config.yaml
n_layer: 26
d_model: 256
n_head: 2
n_kv_head: 2
head_dim: 128
d_mlp: 1024
vocab_size: 512
activation: "tanh_gelu"
norm: "layernorm"
norm_place: "pre"
norm_eps: 1e-05
positions: "learned"
qk_norm: false
attn_scale: 0.0884
bias: "all"
tie_embeddings: true
parallel_block: false
init: "normal"
init_std_qkv: 0.0312
init_std_o: 0.00433
init_std_up: 0.0312
init_std_down: 0.00433
optimizer: "muon_variant"
lr: 0.00898
lr_mult_qkv: 0.4
lr_mult_o: 2.0
lr_mult_up: 0.85
beta1: 0.95
lr_head: 0.00654
warmup_steps: 200
schedule: "wsd"
decay_fraction: 0.527
decay_shape: "linear"
final_lr_fraction: 0.0
batch_tokens: [16384, 32768, 65536]
seq_len: 256
doc_mask: true
z_loss: 1e-05
train_tokens: 416000000
steps: 11674
dataset: "wikipedia_en"
MLP neurons of a small language model. Each row is named by its layer, matrix (up: input weights; down: output weights) and neuron, and shows model dimensions 0-127. Each number is 500 + 40 x the weight over its row's rms, rounded and kept within 0 to 999. Numbers have three digits each.
After each neuron's rows, "fires in" lists the words (lower case) most often at its 100 highest values on Wikipedia text that the model never trained on; "fires before" lists the tokens most often just after its 100 highest values on Wikipedia text that the model never trained on.

L4.up515:430476488490522493484540499495476495539482568507462555521546458495462501455492444496524458559513505553526454445504521502481474449519459513504475487487489457452506578461524489546627533454466457461428504452515512463433560463493468454514490467563505495538448473520453545540450383542477463500507664492441531492538498484515588420479490517529527581465477546538395539501533546504492509493546
L4.down515:568418442593479527490501523518472513528474468445458494481556551500478441544454398543398511478520545530561516521451563549527554465488502508453516452457517434552537542463520492485514542495512508461528515536414563466494506512565459494544464522496587447517523473442552534513467448505498465512516420500456505483494504506592442594473509505486498518496483501529500540547520583469461486523528
fires in: "2020", "xxiii", "ii", "20", "cd200", "2023"
fires before: "0", " |", "1", "2", "I", " C"

L22.up253:487547548429482462485460468518510629451510526462470461483532524532547527463508502491598534527441423506426485532483488519419455483441538579564459555465507570529483477539522529493498521523507566510486482532590514464463471564540455544513449577517456572534462502473437482547522456397446510420501463542500568553531460524523516530509487447494444490440460494479477557507507517486494464574493
L22.down253:470519521517492421499502489510445441536548519522519507520489462500498458522500555481511474473471539554504446455508449470440516523497547540560500538499478579579510508447509482527522464447471423540561491446508534394544555547510562509444447492549547501510477493495481461475491526432519461471470496487486497516513620497513489483463484508499520493507534530476535545460498539533544535502574
fires in: "also", "all", "album", "along", "although"
fires before: "so", "l", "b", "ong", "th"

L3.up28:475493449523486477550517493539568460476516502482549493444530517395499494520465541465492481519489502479518517539463437511426546575514511493478513516560459471512504545502487515449469499501418530502439490544529482469459437565453482539468437550459503456509406518503509504502459399598553514509542499508528517487465536445463467536503518499532570514469492494447496526484580562573578533491536
L3.down28:495488511525496439525513474551499491484552508475520510480521581438508526509509567502508444493478512485490475507432505517471533521520470491506486494550431453560565485533458520476514425491430514542452496526462439439450437576452499476479486579411512478445431538499508543468434393595574478461563527517503488474430569531447543530533523507492551551463502483458540557510527519537577518470524
fires in: "through", "though", "daughter", "throughout", "although", "enough"
fires before: "t", " the", "ter", "a", "ou"

L4.up637:519477535459542496485474517468479472499454531500543495573522493504498410557539525469539501470529492485526504479540550474462489515511477449568518494500458425437497479494564557534503441521457435496506472508499498456532512538513426527462493510526528530437523498490527524458519409421497554581533525510462522442550491464464555476554514520499494517473438402591541524504432499528490463484461
L4.down637:453548645463557546537536509501531528528501547511495489532467521564572458509560526554463520447478512552440502516554522483414507481509481455526467501457535553505498537496523530458579472459541534523495457479443527477493487442483532495562529511394508482504483541479474539504434479451449496536508417443545505533497475526460461548525441503496471490482525493507474460496508492528520579505550
fires in: "october", "september", "spain"
fires before: " ", " |", "e"

L4.up790:468483483490471491601473584529559442432545498529489486513595429577517509557462554494539524475474481518528448557500471542455499485447485495468509514443536493511483532476444488522501537546489484459450475510523483527536434538459526536570419506514458518602439534507462483492475471492510517458504462539529446469503510518547545538490532467489499472505485532461515466492439480518516518493562
L4.down790:444574498508436492531470547506583479530571455458481479493543446520541505440502485491449521509529510505568532513476461518495510426455576420348516566505515447507510486502472514485458490519454489546550539490548489556549453507478537504500489427475500555543443524469495414512597488525504562503530455455547450471502550498480520437511521471496511528554505487481477518505517459534427544462510
fires in: "university", "united", "community", "launched", "union"
fires before: "iv", "it", "ity", "c", "t"

L7.up569:566489512459532452446541516475475489571512493518486521515564556483548549451522539441549571569580509461542601454479540479504567473503449503536469543476438522506562455521518438429501470456499442536537517534512474475534537571547428454540540509493515507456500539527533484492526451490488468504521538402478520554500531461481495542493491463472530510453464462475511541501472527554475504501522
L7.down569:497595533465474534496489466533541470526515493467485532474470551529427446463425476509491533476572506409563513466549492502488506516522507417523454476547506521559442470520454471454476463515484518526482596488570496501486478499581440470395467523473476469470467533495482486480511550514608451509437545553520503525485473526441495542526425384516460464535496518485510506542532494507469502487477
fires in: "music", "martin", "museum", "moved", "may", "movie"
fires before: "e", "ic", "in", "ed", "ie", "a"

L7.up348:586592474520480483512436500538502510479507517533479406532459517442545512470516495480488572485525495466510485457456513498483460445445510530538520549491425475406518475408594455484483484558519536497486540554486526460487519463551515514458521509557496460460529543482524523524505491472533520548515528502479464469476436514532500578506514483558461508542464421481487484513508541514466496520407
L7.down348:570483465563424448533536556526490520507519593489506442584478530515457501514510543505511490509553554539420548536488562501486504543519528554508523526523534530497436450568501484535512463503475526439456523503500472576436553544439455510542486481480448528505454488521505474509430529374509443450477520484542491528472527483510469544441447507548522462508557526420515494516519536507484528464543
fires in: "before", "left", "when", "because", "written"
fires before: "t", "ore", "e", "us", "er"

L4.up483:534527464559497461539489478493427443484491470502482592464536501516494465523458542556522464480475552549562516516538481427467488543532373589435558460515551447498484528474513465520498388428461485466455484472446541525522450490532462490573474521506484472498459542479488510509493543452539449475543511490493533577540469501544498526535522409549509557495451473425523507503484522513544548546451
L4.down483:410544571531457443488516530509485472502555453560480518538488564465565424469445536553486494479488528477551434456573547544534567515470430511438554533514557529484519453432495441428486446517446464504574486534501530545424524526440503522531511503476524471503456522504509498509566575529552422474488487532546491531515572507452453490448462470510524526476554571479505482501436448525519485454560
fires in: "under", "february", "january", "daughter", "fund", "daughters"
fires before: " ", "er", "ter", "t"

L2.up873:439496405520458547465467536430534530441527554495512490467517468588533542563559523575481526470534545502506439453467476558470529443447514465551499539439489577509482526534512466502547481480525445596534526446454515502504537502525430474476467536493462465551480486535523534474459496471551535463449473492486455461422522511485501479524515528515393423563485498469568484488557484492497504478514
L2.down873:464428367476510569483428516406541540454577512451540499461487478565475580554548576553530541477553539487514462441465482577491504472480526458548498508479492521506469503526538432489541494517517470531516531476453553579494542466541423484490440486512463428514521518522510450463486468490519433500521474497495486467490525542513548513484515530496449407527491501531551450499487467451511506515467
fires in: "this", "three", "through", "third", "though"
fires before: "is", "re", "r", "ou", "ir", "an"

L2.up305:571421555499468466501511495513478490520521604476454511495506466505543547496494479563494519552446541529503518536495475508482496524543468462457483472463439464525450537458494522559579477516531532460483482458495485532488483543511445581431505517532457500448438460474449416487501422513431538547443389522540587516546485491569391471500511491447491502472543453531505433496527555547515508501505
L2.down305:568442538571486503525488463518451495540467544480490491521529481512571487556546454470481421525513498520534503534531479549454487509521419563447451460501418504519510513450503524617577451520510508397467468441484508511526500509459498582520450468544525526421442448476462469532507505535452508468467499535578553465474517545604490499485497556408460526508465483523467488505505563516547500498491
fires in: "including", "included", "studio", "include", "includes", "study"
fires before: "ing", "i", "ed", "g", "e"

L22.up311:533461529574524461474420533443524517504514536540457591448565508511503498564486573543533605469474509537590440456548486571463501434441457490532511518555430554532465492471431540490519439482537505539514489442457511477464514506566443523542491516431524541537527501525461530563564558565452494538535529486518488593486493553502524542579509471481507519510504415507504408470466498428455489517537
L22.down311:545499546411512486515478495568546454549432513591545526478456520508561423479430456521499514487561385519515443499528409492526549435523567453528475525502468490508493538514509475484463528459514475578453549501515481512479515548568520587481486482506435519560514521458503482507487502486510487451568535549499421480470445545483471490529479549455547496641534481517490576523500450468442541491461
fires in: "year", "years", "to", "also", "album", "august"
fires before: "ear", "b", "g", "so", "ard", "p"

L3.up882:519522450534522542551562553471544590533486438509476521440553555470513473461570440501504440507483483551538495469453514512451576510503468529584513525393487453530519480447484486491504491540405451534527561470425487487532423497491510445544473457481502587591523477496498569532527531479501488528463480502476583484504536512478544461482525498506484488511551580555467509475471531601501494492435
L3.down882:524514465533490483486545528511546630481484480599439587491479559464545523507554410467501379465458508564469481543428504448465482505483444460577541531493495474508528475405532468494536483500443476550505607474474549509499475505455437440557495470428484546496554473492491466484534523466529522490491498518463523449549547461495479517537464512528492500486552548461505480492485521582469510454458
fires in: "league", "management", "chicago", "images", "manager"
fires before: "ue", "em", "es", "o", "er", "ing"

L20.up687:474436488495510497602505478521498527482500526569487509518539449505586484567473513501529518405412532495524433472648468493518468511504485520529546538490512545488544536506472519540502477507505472602457467518473537486507426505513451487586532505441496553498481503416471517542506420494422447503488487506437524507457442524484472553490493493515432411502464578526515449456418555503526506512502
L20.down687:462450479536497482535572574513479453489490512495476520531492494534581493472449536525511526466446524502473494497557442486476484463482527521482581596443454515533455463484435557534541475463561486525462470502531524503524525541504475550480502534501489478437579537443427532533490531515532509471489476514458537504518449474432470534496514509537497523456441553568539503423410421524616529506445
fires in: "also", "all", "along", "although"
fires before: "so", "l", "ong", "th"

L2.up547:465530537519450537508472533549560516510507507568486456556494480446483454483554488538503466491505455454541528549534537490475445465502465448522482520532478533510507490492577483507498549463489496503503600501504514408473536573446435466507500538521511526450523470523403548424528459435435466627485516474475460488524561541526556476485535415472514455583480495477458484520450483501499485405501
L2.down547:411517519521509559485494554548573509542489553532460472539483502473481485458535505484494474527527494473526510505450536487493472451467489424452477477528505554494490519549561461519533543485448449480483564432469507474443545485463427476513512524539531578470517476538495539427507472424433500556502515450460472509553553509554588473492511447512556511577473489453497479564481468525493475403425
fires in: "as"
fires before: " a", "s", " the", " w", " an"

L7.up116:429554494486493508461519437451452543493551490431514520491521444565473484539520512449566574498506495487509603459531477465516511573534496498514494522486537484561528557561505467504596455464513476423474503548460461558498462488501560474507528512575508442511546505480441495488486567468521492548539403529445573482471557474550474493537535443536528445513445483460531505475525505503473527557484
L7.down116:569467517485483487534453543445479478584432438518486479461515463507513545516502550490485512444523484414454500493505493453484538526433546490431515486550481491524558472504512507439534529554559474482545426478476518533537513540518501458441455482490456569476473488499569446460432569466492576455518516537465493521494523496554476481501518509469506503513509528494526524513529529553532453568576
fires in: "february", "january", "football", "frere", "footballer"
fires before: " ", "r", "b", "-"

L21.up1000:536456506442519466580472437563509598476519468534466492417547465496511475463489474480531509545526511536568477512513495463487513472533541509498444594468490576505523454458485541497585490478434432451481530405522461486542565529593461556529600451518502540538528442566478466529470474510482497423463525523491533466446474481548472530549397474488496505468489544522508476504452453487476503511576
L21.down1000:474497486569502472495521499516584505520524416546522514541446493502516364532391496495474468438535471463454512498496582497497487465526496526519513519579464556450384457457517541495445531522462564494459505530476448516486416476506518512551491449469458502464402500450537492594461526474468455529537516489526492498466528534512537542575501455516555566506486504535455516478532592476491570494471
fires in: "three", "because", "website", "wrote", "while", "size"
fires before: "e", "k", "le", "ed"

L22.up552:478528415530496519474543524393397497452443517498443543477551587498549490525581526489483551456525544498493568482524511534501494531453538503494483475482482485587425543515534521477550510495435528469446505419470550492518454477395484525557479600511511570568432502422440535469510507469542444545495465555549496491504466513442548493524446453507472445466490488550492517454505508439542623527490
L22.down552:504479501544548496474507561453502529497563455496511533494497407451543477538521501551478450556499530471413487562539508470465544504561533519481522510492507487445466392494549502470431565523520531437528501544448448440455462496427521516489524455433524403612559491525500485531555514568450473483487454553481492503502539527519518512430528539428482418525547509516482542522446483488508474491521
fires in: "this", "through", "those", "throughout", "built", "three"
fires before: "is", "r", "ou", "os", "re"

L2.up61:495476372469524512533520571420520501422477496502501466522503423544578585559597476539541532494506578513543493481460435493455483456425539551486481542472535524507436558502540521464537431458486525507505545412436559465498551479504498471583527507571485469534462452463519523472487527493545499507476509511501511454506587525470481545526531485514487372547486439490592537471512484454415512447507
L2.down61:493430376459538562521525555430501559433484475464494503487494453544516569510547540558485508499530541498487540492483473549429444513457576550499471522464513482575457548505522486466520451483490519528534539464444540515518517492508466470526516492543482421500517470468486525505499538505551453519520521491538504472497551539486523534515502464484465351558483472499544523471481514455432518458468
fires in: "this", "three", "through", "than", "though"
fires before: "is", "re", "r", "ou", "ir", "an"

L21.up483:510492543544467538535426508501487521531541536508558500455548444477529499425465548508495495487449512521427470520477550542432443464476528503513496436493518477482514461485578435498411514510471479493557481449512496550508460512453481452492550482480558501475550516578433540453489471534508450532532479388462501447515550507473486474529525493516523524492551539498493554483542512473494518466565
L21.down483:508411516474511436537468452535530525505519540493492464464459463499523481498516555525553492451509447520484464478516484512526496516453557463485472460456451524493400487525559532513442489507477476451526499451487508508574514453462502478456517405453496562482564548555455441476443490505522520478474469482498483485468640512460521454464521545455552531587540514503565530533496458535440543547422
fires in: "division", "united", "romania", "union", "university"
fires before: "ion", "it", "om", "e", "9", "iv"

L3.up141:485609429624488464506506475561527492445474465561499564529566501556459476571501562441487439536506502469538453513519519537475496614528468537523455493395532451521510508414526571517496483550498512542503597534500475466514485561474521469533544511503504490516441543479549511479527485527467526468574508523457509537524445430574485533485520490507541483548484480531519538492470496491499499492569
L3.down141:490568448512517459502509540517537492427493466526461549550529480458490473488534510482484425529528516471522418527539468492493474521527515498528523544393508516479529487381486524507533473553471496500568572529497496542530515517468451458577485488489490474498378503547495490435510394528457488534568493486549517527544520421542463527534520511535608447526471551583485498510432529495437457532608
fires in: "january", "february", "library", "europe", "european", "contemporary"
fires before: " ", "e", " of", ",", " in", " A"